config.yaml
n_layer: 8
d_model: 256
n_head: 4
n_kv_head: 4
head_dim: 64
d_mlp: 1024
vocab_size: 8192
activation: "tanh_gelu"
norm: "layernorm"
norm_place: "pre"
norm_eps: 1e-06
positions: "learned"
qk_norm: false
attn_scale: 0.125
bias: "all"
tie_embeddings: true
parallel_block: false
init: "uniform"
init_std_qkv: 0.0406
init_std_o: 0.0
init_std_up: 0.0406
init_std_down: 0.0
optimizer: "muon_variant"
lr: 0.00985
lr_mult_o: 3.0
lr_mult_up: 0.913
beta1: 0.95
lr_head: 0.0066
warmup_steps: 200
schedule: "wsd"
decay_fraction: 0.827
decay_shape: "linear"
final_lr_fraction: 0.02
batch_tokens: 32768
seq_len: 256
doc_mask: true
train_tokens: 276200000
steps: 8429
dataset: "wikipedia_en"
MLP neurons of a small language model. Each row is named by its layer, matrix (down: output weights) and neuron, and shows model dimensions 128-255. Each number is 128 + 32 x the weight over its row's rms, rounded and kept within 0 to 255. Numbers have three digits each.
A block is one neuron, or neurons of one layer that tend to fire together. After each block is what it responds to, as a language model described it from the Wikipedia text at the highest values.

L2.down635:071149146078122142099195127095160113104122155131146169168104187112111138087132191129122121127107113181148126125132142142163165116105102092109100156121123141132071147094101150131077169149136118115223138092161110160162177197074137091086164061108173088118121132098066037177145096141148086177142073103157167108120132105133167099058174111137084146097172136143103137095140120111154176149154
Description: Quantity words at clause start. Number and quantifier words (one, two, some, more, a) opening a new sentence or clause, e.g. "One day", "After two seasons", "Some members".

L4.down9:113170177129113123092134117131144163105077141128114139200163119099129123116113074085106167153101180131177153079144107149114151163148142124168152183165192116111164110104121105107127157117138119122118124154057192099139116099090089168158143116173114084120084139090120072128104132085140100139120117122121137147146139133137111128069109151164068109197079116161137131150076077126153175136113
L4.down19:140122176137113122124125095111144134137129105125106092142107163137116122183092111185167149134047129172118099109086136074146088140080150131122135119057153134162149120123140154110110158089140143116137112117179176109155138153130127140069126125128172094097114066134162114167081140150113149174160084098165114130110145048150085176050192143162072079123134082156169125152120153134132087121164
L4.down239:169134112148092107097056141151112162109133102093106143140162138181183103164086084146073089108112171147116139137173166076159141093102109185170104152084088113098123180146151160069181171082178173136136139117028110164123101153135164176173126119165058147169112134138144114106125114134161188116110062079142152121119084130146135100110165146153104081092121149053115122163106121151107158106157
L4.down306:105058131090103125155165114094109124159109085113065104131149156134085169148138101172148204102118155157095108104108102185213132071138111167101097116088145142098130156119153136108052159107093129120192112186122176139114104163106113159067162116126152141116131099088098082153165159143151198160137113148071115173106177135123124101062158077129155120093116122036153133159081197136151164146153
L4.down425:133116174147134159128134101119177116099127089082090138135112129136083145157100148188116115115117110118145098084110107082115089150085153126141097127080127138127058099098174122121127102142094168149113078158090156164112190099111171149160097093103105120167210223081100115081141106151179172093166139064092136154152150196120146152120140137154102161107092098131150105165146118117117138147154
L4.down454:141137170195146095128100112102139098137107147143115111129132099135097108128139149119153094145120115084175160170148143121107078145090129138136073163190150036160160120092108127129093070167132085116148184125044174146095151096145115157113137183133143153148115126124149124103091158138184147187093107143137166133097198145118203114117168142115128077121136120128104163088087184063123083132110
L4.down455:079177134133143135150055162127114113120092074142144138137111092151129107184160138079158139178161108074182153081116121101117112076144153098148086137183169134037108148163131147096108140124106188104119150156153176153078096067133131095091111135067129126131142136148155146105112147153084093121141155165094119207102119138176169091186044119138059117153161108092113127145187132137112094113126
L4.down513:121151115161120123164108122163090096088135106112127139084091138161148086121099149172128152114154114129126082140143119072126096103124153091196116162067171140139121123160096132093142060081174101164083092155094106171162132064090167116060150127130122119141146150150163189110162145138099113086147097133129172204130173197118110121117156130120059060129058149129100133155121180134121137134106
L4.down598:099127130085130136077176094078131086086137108127093124087137125171080163101139095091156103150147143115166134183122191132105141061150101171138089164140106125191083083134118130133109166127139178122132145126137139104100130116066184107148121133198066153088152138111161103143127133118122133082174112114095134139171108070093105193145224150130048072186114115177101162092191101105141130158149
L4.down651:125097092079185108155106091113117121129085052155083147113088130142095158098112172124131082164160097134104130111152123091137153080099056106169067169147140163110113143153107174182113131129128120121171190092108126141116154090107125134090102097154126157135080114162105101145137061112097193134145190161127113141143154134153136079141125099118181090172148190104132145144123117128094143130160
L4.down821:147098106074127136137143138094083127125185106134180144126160154119122078157086117200073138079112155098152093144145122139167136161173115191175097162163122156130133120140181158079131175156137105129155132143120083067131156127154153109138057081123097107089132091149131097088090255110142110116107115182104084106100146104131158152118143128107115152099079112114118119154101150137092128157146
L4.down831:136159141110160120125164090138128082154120140129121122133204148160171129080099124113149096112159140139128113210085168122153190082159146127158138150124143149170153098161178145120105147118089126104128173063118068145156122105109107132132126148130103137098117091128144086139147126135042111132065124144092109135155157112227149130178128114116149180094053120147157116142127075140117051141178
L4.down841:094099111122159154133071141164143103157130154062100128068142151093107122115134122123122072075130122139088063178134132128115131130090176160108085141184107108124124109110180132160068150156158071159200095175147180091147135144121157116132155197069152089097054108120141146130107115138109116201150145137178131169181164120118152128096122105125135136093143123078131165150119084118121124152096
L4.down956:138089140135118101125142115150175119083085130071198125172131146198139148069189116096103072070125138124153056145100165128145143142105108179110141174057117141104172107081080165125073158072094083098122089131153121112150139151103111107172147101076171155130114106066085148167151130188114103122155182117152091158097145123118124092107159144148129149146172115159119112109128167138129125199096
L4.down963:141108190116141188120159077200147145092142132105120143181163151145176120124142084149151124105123147179138142187091116142115174105175143161106110140126152123175114116155107109135127152126112126157101087097107086170118096095122168133121132119131147102103088139039088145125133126197140164101085207108118120104159165176142115072134139115163139143083113090223069121144111131131091132111148
L4.down970:114111123165137141145133104139141134088118171120126101158186124107038144117095130114091095158141142166168135105124106106163156108147097160166130095110146061103154132105138217130072135134164101140151131079144124154072179132128103142098140106142119184104132113078187121168108094090131136192064097125073167095149136142116202146090124118120166107160063093144120111082152085121098162151120
Description: Indefinite/quantifier determiners. Determiners opening a new noun phrase, often a clause subject after a comma, where, if, or after: a, two, all, some, one.

L3.down66:096038154152156098092143114139180099126123073154109138093119082103151166085126096102162175086109140144097138166100138113118115140129099141092164117134116147156150083151122142211155101135099059130097129124102159175128098163117114083091099169109149142147082126178103142140115063120102130162154100128140153122098109150162134062114105158125153160157120146158168104142122143073154070127132
L3.down148:147182138143168082138132155137131120072153186126174123192130146108117150178139110134192185155118097161120107177118075081097061114128134124119070147151135105124127113178140106161111128152136106138154200129107184161106072128194134147120114131133080137093144085157150060061132152155138080124113115162092149117099056107151167150140138109071117155104083142168128147096117118118093103095096
L3.down312:085129179172154106067089140127136107161085188149078129148155142172132126055186185136147104109120139063071102146114103055123122123133085122102110123111161048178181129142181175133074111146121145110177132123127153109161105121112124147139112177112097118039086104091136156164172133155168130177141128106140137133173122131131182098209092150172149138111112118170161088115124121126112074116154
L3.down473:116135109156125103139114146164141161182147081119145148133136080111100149210171214178132148176112156096185083183118176151186092099061153113133085081117135140118141098133131107161127114103139148089139201127107138167142162112135182170151097129129161113154136174082177105105112075160129120148147135120135070097047142126102188095148100115129116075143127103142138173107073135069057097165174
Description: Mid-word consonant fragments. Short single-consonant or one- or two-letter word pieces inside split proper names and rare words, mostly in names (Cha-t-urvedi, Mat-s-ushita, Ru-t-gers), sometimes common words (fa-c-ulty).

L4.down22:102192147151167071182113150171166117137096099115150127138084078141156124116164161139092146071111102112137113092151124150100106105093089134111082086141071083126181120154131124094138162153121196132118146103135174151134168112119150156177136206160142156112162124117185118108142103205157132149113134151128125064100172116209115098169114078113181121101066113120181128130118069065127095079186
L4.down64:129167092053135121108136098117170126118153116137096201163170173107111131130092155086116069076187193082068103156057116113129131077143131152137138109129149165154120101102218134087148178102111125145153108137150081122121132123111098129123136111134123132156147126138087193161217154152098078153060184101147132113155147172114141141160112088130095160192150137163108094102099071131113135145105
L4.down168:106160199107135102084149151099156160103127154088093178168162140053127102137142170133102139153095167104150086115103195076105104158094077106133094171145103148133055147170148105092122153046155166133145136114147142093122127148130150143124043177120125195104118156152140055125119110132123080132117128140097094170084192102128204181151084134143134180168139073139045138115131067158132097108094
L4.down274:184114130142125193167095120076138106130097153128161152117166076157136143135151084109101126134107113156162138148194085104133169135190209081121132176129149187147122146139167100103080072133165116179137085151147136123148123111108129086162107177082147119100080090139140132136128084129142176096157126096156139160192136141134089169104146100123142110119124172119097110135173130158185113154170
L4.down333:177156109138188108130089143066150111152120099148109146098110122146087138162132142102114151192142137115146160108144146107111126130156113073132123079099108143171104112184180119178113135126124086120089170116156153135145163204168101156139162133121157097089072156143130120120112094134187099083119117140146074099090131121110135074117129117086116113121202169112141140087191128146115128138080
L4.down523:121186148133154149062091126128123138130073120133158082165109072100125178124109067120081135194137187132148069113176171150112092133178162087121132179063143084163136108152072132174146120107098098146113230084135127151182146113131122143131156162144126118094142065165089088118128093149154127176109095136132185127088132131131177110141070156123108097093115153135147092069153100162111113048139
L4.down535:155113148162191167081103137117138068129147114120156127155096136140106093099105088166083109098131166099130095119065154034075107131117115149109138135168161141163106056138213153117115168105103153097194121168177117108082156198110112142121136203153108099084140144142150205124077108114148084100135157128100124101142156109109170088126092132150157076138177046161130163122177096134090082120174
L4.down573:089136100094111147110098128145196128091107108172211168115164105131126165127138117159164151164132148195155070107120097083096117138137092155143167142151097144128180108146131114118122113120106152153175154118094112139172148177104111155112048091138101125151157130226166063142129137107084130121118154119159129099124138095132113133137138131123134148164115141223136184157095129113119150121167
L4.down597:099166113078151091082167081121130138149105137136157188112084089132108093122168091155074123135077188092175119135159160145129129117103157089034154123097086188095139087129091115106094118134118139132148113129169134109123141149100152173134131123219094144136150120160131139184133104133116073138078116107104123162069185100148111152145117143123163136145061157159175140157065131110135148134180
L4.down602:117124147148153139145055172183135112147088205174152174191107093127160171137166188104185175163196146124128046165118165157089116133110139104116131105154076155121115126091055136132136104067160132110107103140147106091116130179091039095124098114100134055091103098098175214127132129205155098102153086145179148119113097082148132131139140110147153161113088087135227109077133100132110104099122
L4.down662:139123080149153130155159172226097068195154173159112163125135158126080137117113156149096178134107117144171085187126114087156132142158163079101167112139108093100108129134155172087161153183063128109180144134209150112167124105123110113166145185118128094102141158156153000091102075132093199124144047151079119150125198121125116120115140117118119130139112104168121142142061134110072188133162
L4.down682:178131129147101089126188090128123154112169188156131136114114115105114128141089134132119170109137154156119138129089146105152152128145138170188107142147145126117161132109198144181088106192130135092117073097156130106124128148144133109138112120089124061145157103099122162138158093181089082066150224131130084155126074124171202093184152122153085114148131146178200137146140140128131129127093
L4.down892:178161150074157112176137112144120156140079168120115159158110080113148126160110121056150119103205110134190171137114141159094109114193068153116143094099177179145127138183092122108117119064164093113119119095069068107138149129145124081090157100135211128126074112138212092170145114187153103181092144096147134097049103130163086115174124150099098114151131124061153114171085107196099162156102
L4.down907:169155181108068153129116074091162153104111105116142214066159187114110087122113127141188094088134133121107119173133173078097164131086150163105084153084115124126134110092107122109156102104153101078146065140129189120170123146091114137099158178120110181112101149061107192089129114074152145124062122066140171137106118117078107125102114159144156117141114101143159115127129130153127139188149
L4.down922:095171109133134175142137157137173099111100117119144162128091142063108127114110158098114156136073125104142138107102181114124140095112171127121130092139106111161101090097117198111097136131142144123184142164173061078147074092181140132150152126170087105241150120133153144139107155123115106123120161114122042153088119132073149109084161112143139111125086119210149129112059115142141110125118
L4.down967:096149135108155082128121155121151095138110178093152108098126110174146179123085137133105191153114133070079154139089085094099129137142135064103108089176131066143099122126152102165128146135119111140149096087142159133106100107105131171124163140145134160072113157126094129097151105145069088148121117112094085117170080128170161157129140115155154120091094139190099168153179161098167115097153
Description: Mid-word consonant fragments. Short consonant fragments in the middle of a word that was split after its opening syllable, often foreign names or words, e.g. da-r-n, Có-rd-oba, Séba-st-ien, fra-n-çaise.

L2.down617:106112092144105149145179168113098141154061113113135048145107083111144161135166093136164126088113105159134157121081135094126117069154053173118101170169151053129110177160123089165137148137121086128121137093125176132117084140091152140086113126114159178148147123100119107187116138091077148143134162207137095133108076173139103141164163132169087156133120063131076131105091179116126142154139
Description: Transitive main verbs after subjects. Main transitive verbs, or their closing pieces (-ed, -ing, -s), right after a named subject, expecting an object: made, departed, awarded, gave.

L4.down33:174100101131110110109116120133151196184066085139107106113115191138127085149118159065075073165102153121077131118107159122132122175151133066124129127124149105153152126146155099099143098158093139129143125139137075142137146155135105125124135078120176079104132123174128189150155168127189092136122053081154149106114086141108135135151176125102110111109135152110157119121115113155056092149097
L4.down231:154098099113091181173128081095101149190112136124125132154170127139120122126132127087101106118172046107120095142165141124117141152126150149113095170140102118193113081139142153148058139143113148096188115163149176138174101130102096175124154135079116074124101170150058128117104166116122095123103119120194138144140125142111144111130162100167082184112095142112147140112119131156111152151202
L4.down253:123146077139130178116127111124079147115112192115150092071152183078189076102063137190106073091157191159152116126103130124144011063117150093103119104167125147136134131145121111128106115119109155111120085122100096114144167125146108141099147178085157137184111122154115126091086120118148097108091101136079091094155165125078193132151113135158094100195156079140167126153131109145163137074155
L4.down302:107105091154156101163145108111089118103149099115179113143124099131105141190136132114098118091126117098099171145139119148144189059120106106160172025144174133097105116152179109077063171127129128183205143104186132146119161119104173129147160140136116158135141150111147175132119147080098070096159107157142132121141203165100082087153146161083113111124166098156097127113092116132148085140150
L4.down321:134114105118104113138173072109132120141128106113122179085098154149092130116093181141145103186200126149085129111132173105071141089085169165156147152140113129131126111178134106191113153111085136106166167143129176184064139144150132138193199107141151111107174142114101222141122131082167130146068154085127173187184139098099158171076199088100106104170148120116127213123180142124083149130129
L4.down340:100150180116104112123122085122180124094127130121201133159157111131114156135140078188176130114118104161111081137139128111104120118122212125086132142133096115151068131097156137176159159177090178040089050120093210115158132185143108101118132108164124119054106128168068107114087107105101140166152138125147186122175190165111120106139153156178128160114125155122150135092099141085125132138202
L4.down508:123150139132173127093154150059141159175161162151201079096073056095152130155182113164139107136134131136172119120090123180148098198088123067135147056129139170166212146109134147100132131088125169058126129101158069103114172144174165106127129168150052097135101112113099104143116074132090136123120179136125123118154087157104179103134113110160147159090101177094179133151143103184173128066105
L4.down516:078153116152089136125143084106171102212104165175155102103198140106132147149164137150153117083134100108144096087134078153104087148126171123111100136096151124144187123143185170086158149179153093081095107147156124133058119057089066089132118124131144190095115171135077127072105105132215137112129119085114115119141100111138138089086081094122135094102101128116130174126149149133082074113148
L4.down574:109095079101164112103107160130132173115121123166160114105077176108119104109139088133109070094112103141093124104142128077115146083071128162200115135109097131151104125180089144182163175156062155120135134174143147082143141156184107121137107137093123105146160169124085098097097149123097135122127125091154111089148128109127093146127164113120174116105169165108111118129156121113174117126128
L4.down640:123135105129086144111091118097104129141108182173075112146175090185155129119169094114182042081112178073158186111120078179077058061096110100132116132110129097106156096130113077063082147176129219099129104203090142132132156140143153117102119190145128108138116123094116131128103133148057155132134144120127120072189112137149201118141100147175190094109104100155152118156125154173163121040138
L4.down645:114119160133131086088143152174150111141098139177102031114135125150113064166109080144110169125140152113140167104140138103167130128103160112119097135102119085135087094074145107087086217093116167105149104102157139148136125098163046207149156220150203129105138104085139121098108079103178169086172181091125154139123118150080128101099065105135146105132142116149060072113171112133180142110115
L4.down730:183070176157100138116193140152072096132107191143225100142054143104147116099080135097139133112144137045162167103126125110114111121087083158100064120126114064085130101088131097182046126138143107147130068071156120148142197136124110091157130159119179106074143137146111062117090121163140101106100105081119154079158181156183163127110092129209157167104186105136115149165088189077143134124127
L4.down800:109147101152157160168092100074122106109081121102140122140163208127100100121079137119103131054110118191144140122098152159115159131063101145090159098121152105102090149102145174143162097147131100148123157123095181110140163122146099111122170113142083139134137125145147094116166132172116100196151119083134152145128113146155187088144096094123146140128123135140121136142092110076142108190120
L4.down958:141182104110152126087110121106136129111157120187172132154180113142126095109103163105154084147120122096125115163152115102147121096123118099138141122113095127049153092103122172140117133109165161180101132136155077108155154103109108110102094237170084200103145119204051183114128119103195181121142159122124038143155119161127142085154139118138048131084127137147083151130107087110093117136164
L4.down960:103139182189097174131091149145135143150119073151119107150184155131060088124120173152157152128109144143067154138091157146090119118102149072123185096151128101116162142209100202066098137141095148084186140113117104151138093114067160129100107114081154151157151152121121089137078148123147123134167154125140152163080160091153144120149137107074112149139157093117064110088167103095117107144175
L4.down992:134114164161094189115140128110151156159043104103140109117150124076138083124091148110105147145139119152063099150106181159106157170177119119119182091127126146123097103142104093176144131089092108116141144120177054184128131120058177066128155113185158132135142168159109151163136174112141165167198117141135097163028095092153084147176128164154079138122139131101153137120079155080094093130146
Description: Unfinished words and compounds. Hyphens inside compounds (Direct-to-video, under-19, Jackson-Hamel) and opening pieces of verbs after to or modals (to di|agnose, could|n't, would cu|lminate), plus -ly adverb endings.

L3.down274:214074093125130103116133084110147041159132155159117144121103184157131090133119109153148139151062160120152121156100160141145145082181157080140109158139186147147158144092156099134144144095095139171152084120135099110078110089179148148168142087084152059100106171097126189137086074138061175153149142052170128104174148124114202109142118135134148116130103094105110135067116087128130101092189
L3.down347:113157150107123156176152064143120132159141162205197102090141102097156087096155143083131167119102136113149096122112122125102131106185163045069109136153145148166098149133097102161123158104093131129128107177151133171085150151145115088153110124129133136076092164088063135148132140173126110106082134080134169143122105131145102111145096124108103109055100107147140096124178040108131120106183
L3.down685:133136157146090137116081195116121118146158162130139095151136145095106098070146089144056130135154148150117150119107148146141119152136087152153113135096132142127112158110161171134118205143060105133193106098134155161074151135090154140177095091141116113136116149091115137176157067150096115143163104131086105111149104141148137120159127163150121148071137135125151120123080122127139153121127
L3.down997:149119138088160170121142124160202167059121129070188059149077107154153174158129113140132158152114146048140102148093119106126147152190139099134088179172167153085101093113171119186128123134153065124167109080159142133123139171158164168107098105156159128092050155098119114156124126094103206108139113103149129151162147127095078115155139134136151119105214154173154091148099116117117179124107
Description: Hyphen in compound words. Hyphens joining a first word or prefix to the next part of a compound, such as under-19, full-scale and high-speed; more weakly, table pipe characters and mid-word pieces like st in Sebastián.

L2.down962:137179111163183114161165083173086122114174180085150100130164133088133148102156136075107114128121058164102117083092064108138150117129151119125127084116086166162100154098091146121191174190133133084151079145089149084078142123131165201173138108133176100150158155087081101140156111091058116127098107121127152136156128123116136143173127102128083148140174093129137148106054126102093138140178
Description: Compound-joining hyphens. Hyphens inside compound modifiers and ranges, such as well-known, three-run, ground-based, 18-49, and some opening quotes before quoted phrases.

L3.down284:126141101125174118182076076127120130126117160095130109127130136085168151131147071166138094137177156119162162133198152186132181107141091137147086109202137160113126066178092174115143122134165149126142139129144105125132164115096131152088133121137174200142108116152168116096183119121102158115135131141094117133093156105154110108140192097109129129157134139062124154123132159040148142147156
L3.down368:109082089137076149189144112134115069138109125112061098135148169098097146051122145131109090142153097127150193116095128116104160060079104128163111104141160127180149172125114200124069173142090116132178118154123123148082170128141190146146084153138177081159141087087098176181106156170120130125134093140100108124127136137151160104080163135126155083130102139109203172122178140139160113116177
L3.down377:174144170111139141125088127092204204131117134131113083182120103098115145069165065126136108092156117146159153173149120163093173130101104090113087111153132150133153139134135189131125142097130177080134094090148207162116129082145171127137108057103143203129107093201160157058131097101095118112059083102122126135173133135124108084113200137129100144114137151117147134128087097123136128153119
L3.down385:152031124113130121127077137156101131132106130146141167142105091076091105150083086153202139167170155106123126100139107195120133102150093119135124123106164124160153094064157168119110149138147088118151138110124117092140090099153154101104105167178134193162045133165155057108122055077144117093100091135101164087155153105170089142117118148114125092108097118144104124142145079148172079177063
Description: Indefinite article "a". The indefinite article "a" mid-sentence after a preposition, verb or comma, as in "in a two-volume", "over a decade", "Jenny Hu, a".

L2.down100:114104127165160064090119140132125095131160157189096150185102061159181123140143146134157181131109097129135124123109111150122147113093105169129140100084122119160142152151099159122185158144114137108125122138107070130136120044109085120126121100094109154096128119081157152122141121081118148129098078133129133139082157164193129115152054138138115164130071153113159156145144083099109120165119
Description: Mid-word letter fragments. Short letter pieces inside words that the tokenizer splits oddly, often names or foreign words, such as k-il-ometres, go-r-ges, Kas-h-gar, Sy-l-vie.

L3.down0:150071139145063132114118179081139151149044144158090128137174135138113113088174146080175151106125122108119111117099129146135182049093089113071145155146108112073134153157175120093149097158110081136131109122123169158144126139085136086104133110113113164112110157163148072177093170126135124088192091200130213159077096054112113163181170106135093141177154119115146125155131129092087079144174
L3.down129:141154106176159149146101144105155124111144141166087052124106146119094124168158066109156228178115151169152125115098134093105155099190030131100158167130123130105138183129129110117091177188108077140148132135146198121104140124083125107132152125136201163158082166112158114158133177140101130163120155125102138081104106126109151144109113104152149170123106058139089137179117106116031136154143
L3.down726:106118119167105153134082178161161160143060115121148103179184079151110134135159109157160207136065127148112132127140118117105153123135141100069121173133148122118163144156115100077143178147140105112093147077136113131126099124092151065133094069124130189110162151162147090090087117079123124195083165208114177127096097062149141125153110132106103151162144124108099085116113141072091105138120
L3.down751:157128083135126171164049109117144103144191139144154111111089171115111145105077235144134207108122109096118102116070143091102150067134124125090134109125126092144074145072115144082173145110134085157142139190169153155135117131092082089085142164090127123126108159141080147127125102110158113177165158123174145139143109123122142099103143072109126141153127143148080081114047126125108111151163
Description: Main verb after subject. The main verb of a clause, or its inflection ending (-ed, -s, -es), right after a subject, modal or "to", e.g. air, escape, watches.

L4.down59:099176147107160145171137090169092126159128141116131135124139221130158113157117176113102107092097124142189142126119089137130150112118112128084131124080220126129138088125072162158084131093191198110086044093171090175129177121141114158061120161115173125102062077110088149110099202123187065164093157093102135163064121094173106120143112053133146118094099099175092101168125142126082135142089
L4.down88:122124141182105101122131132111161075100131165167147078124065108198108133184072137125157121151091176101147167181144172101135183148108040106083141100126137062162102095133214097133103142178105123145137105151146114160082118161113158122082138151118128170097168168113140157107098089066080095156090111124089134105092173167177114147139082157159126112130152153176126104120141115134134084116147
L4.down99:091171119128135168082094150124139132125116089111134124165079103080180078184110207152164108100161201139138114103146135066120100148077115168057139137075045092118115148100138126087101151039102133126163124075104179141143152130125140126141157117101153134128120119096199113071172073086136133145125173077126129135141181138125113146166144138133074134182138113075121135116096110215179088144125
L4.down166:150115155119115091105130139107104092104093170128155118124158086137126220134148147107154076102147130153120102158108206134131163120125225152187130139161111102159115119161135131231119126110119135042137141109115117130184137195140090160124095088098093163058101158112084126139169168161115184118124130092183105130104123168107155144088140081163098151089152143136123099125135136123093128116099
L4.down287:155109119115140128177163147114126106148069180132100153128108155035109155085076141120139157125126108154097105146141110163128150111116121097108184061151121169123155135136135100146116136130126127103102103224118213164116192105071137112150121109084127144135113148133127164155099110075140159098108174154110133088139227125132127154170179145110122127116097074126093111119094144048148078096134
L4.down317:111180074069097118080153120123131156117183136106124170103149117140107115075123128099159140086151205076184129184108135120074183111146154077109092131094148104131111125116106118103109079116113184176122101112180071052172093102111102175168114146145164139139153116104173146155154125151115099164057123119089129114152155107170157111191076148156125125121191121117164187128150099154203140111131
L4.down437:136109142131103074177094153160087189121110076129113149154140150179146128163134095142135159157139104112092101095148101085155152151110154136128067139150142117110057193124052187116106142121158102114181189130188140134104101112144096137155106077142137135114095114154134024088090157125134107091209104157175157187139090114155155173117167098164126126156104111095081119196140107140169158208116
L4.down467:097165140156147165180142195133124143125181108209112123117096106090039142187118090179108150131135118076095135133160143121102097156102153137138116075147171091169113168147109148134137065167115149127146177097121122136118097072126117169141120141108169099117124102117193099169148137127137130048193149139101152139106165129109122130087135129155102099151097136129132118153169115111076164168132
L4.down567:104141103109114089179095114168120083096129084116135044127145152166149081130143126073139141135130145110160182117167093172130143076136104113094117120089067126095184075156130119154158112162101127084155177098140150225153130135094100112113170191152123133138164154115118099088097115157142150124125112117116118135100109096127154202204130133145082110100096128108170159164176095080139155161068
L4.down601:131157153183107151177096132117086091163115134172113097045067102111101136149148150121157194112072123127114134111173119071111107090131087104145153165115134096074164152048124135159142116168098156128177162087183141134108122122136145069130157112099154186109137131057112141172174150147172140125156175102127131109118160073176136164134143128115167175172121113146115121129106133113129169136187
L4.down607:136151080135106148115104175148126123137126116114101145143129126184176107124079167127091127069137111122094111169147158133096123179079118076125155109080116127112123115176055111119161101093125118105158148091142111138189151145162169108084082141144150129121118110144105102128166052099163126191146090126181130165164183147099136077109110126071072113076145151106012163051118143148115116142135
L4.down767:124090089144163091118150093106134174147108094109093085163140142109108162133106104147129114127117069102105052111157129179123083145074130161100079111182136105076174115154155129126118155177120164162185124104074169165092114174102144107134125169154130171120121127133130114063125117112143162097074097121100192114100223162125130167088103142164216076148175097177137103165137139129124167175146
L4.down783:162130142129135071148136164131083086144176120190170130149126000114102119144138078121068175044148173114175170099118082105139095099185100163161143111129069100138158103162163100152197165161133091090127103150100111105163093105153155083140094147102150044148114101148188126088103085142141138124131099162156092143073163141135115122131109103140101100178104132130079144138118130123182151110121
L4.down918:166078112077148129135161113104145148185127091085178129084109131108141118170102098106128072092116138103157184148072140112124103119170079116138174112152155166114107116130154111157132078064120180129069109108085136112148133079125101115144145141155098079144196149114143185094077159169117155135048129106106073140138116114065124139082106195135106098123168200144151131120151106155159112115060
L4.down920:112172154182103107143102110138136119155117156151109135118105149113127141170187108159148091128121149182175105123128136147166080143116160066093122155140112164073165133143085124115075164171147154098142168056171121148090147130127187070058126114112123113126143110128119116158144136166110112081067131202086163149152140090116124178154211091115145144078103130132090130068137146111116147124146
L4.down1014:067187112085136085143184133142162116145186086090180151133116131125165101154165125056094102163113108163165122118135114115158116136164151124149136159157132147153137142144110134092111117087080138106140131108113142093096134065128155090120143142141184118140128154198179089214162170134108114100091181137119135186125147153152178096157109142159048191169162124123073102106138150119086155130118
Description: Split verb endings. Mid-word or final pieces completing a verb split into subword tokens, often -ing, -ed, -s endings: testify-ing, respond-s, res-c-ue.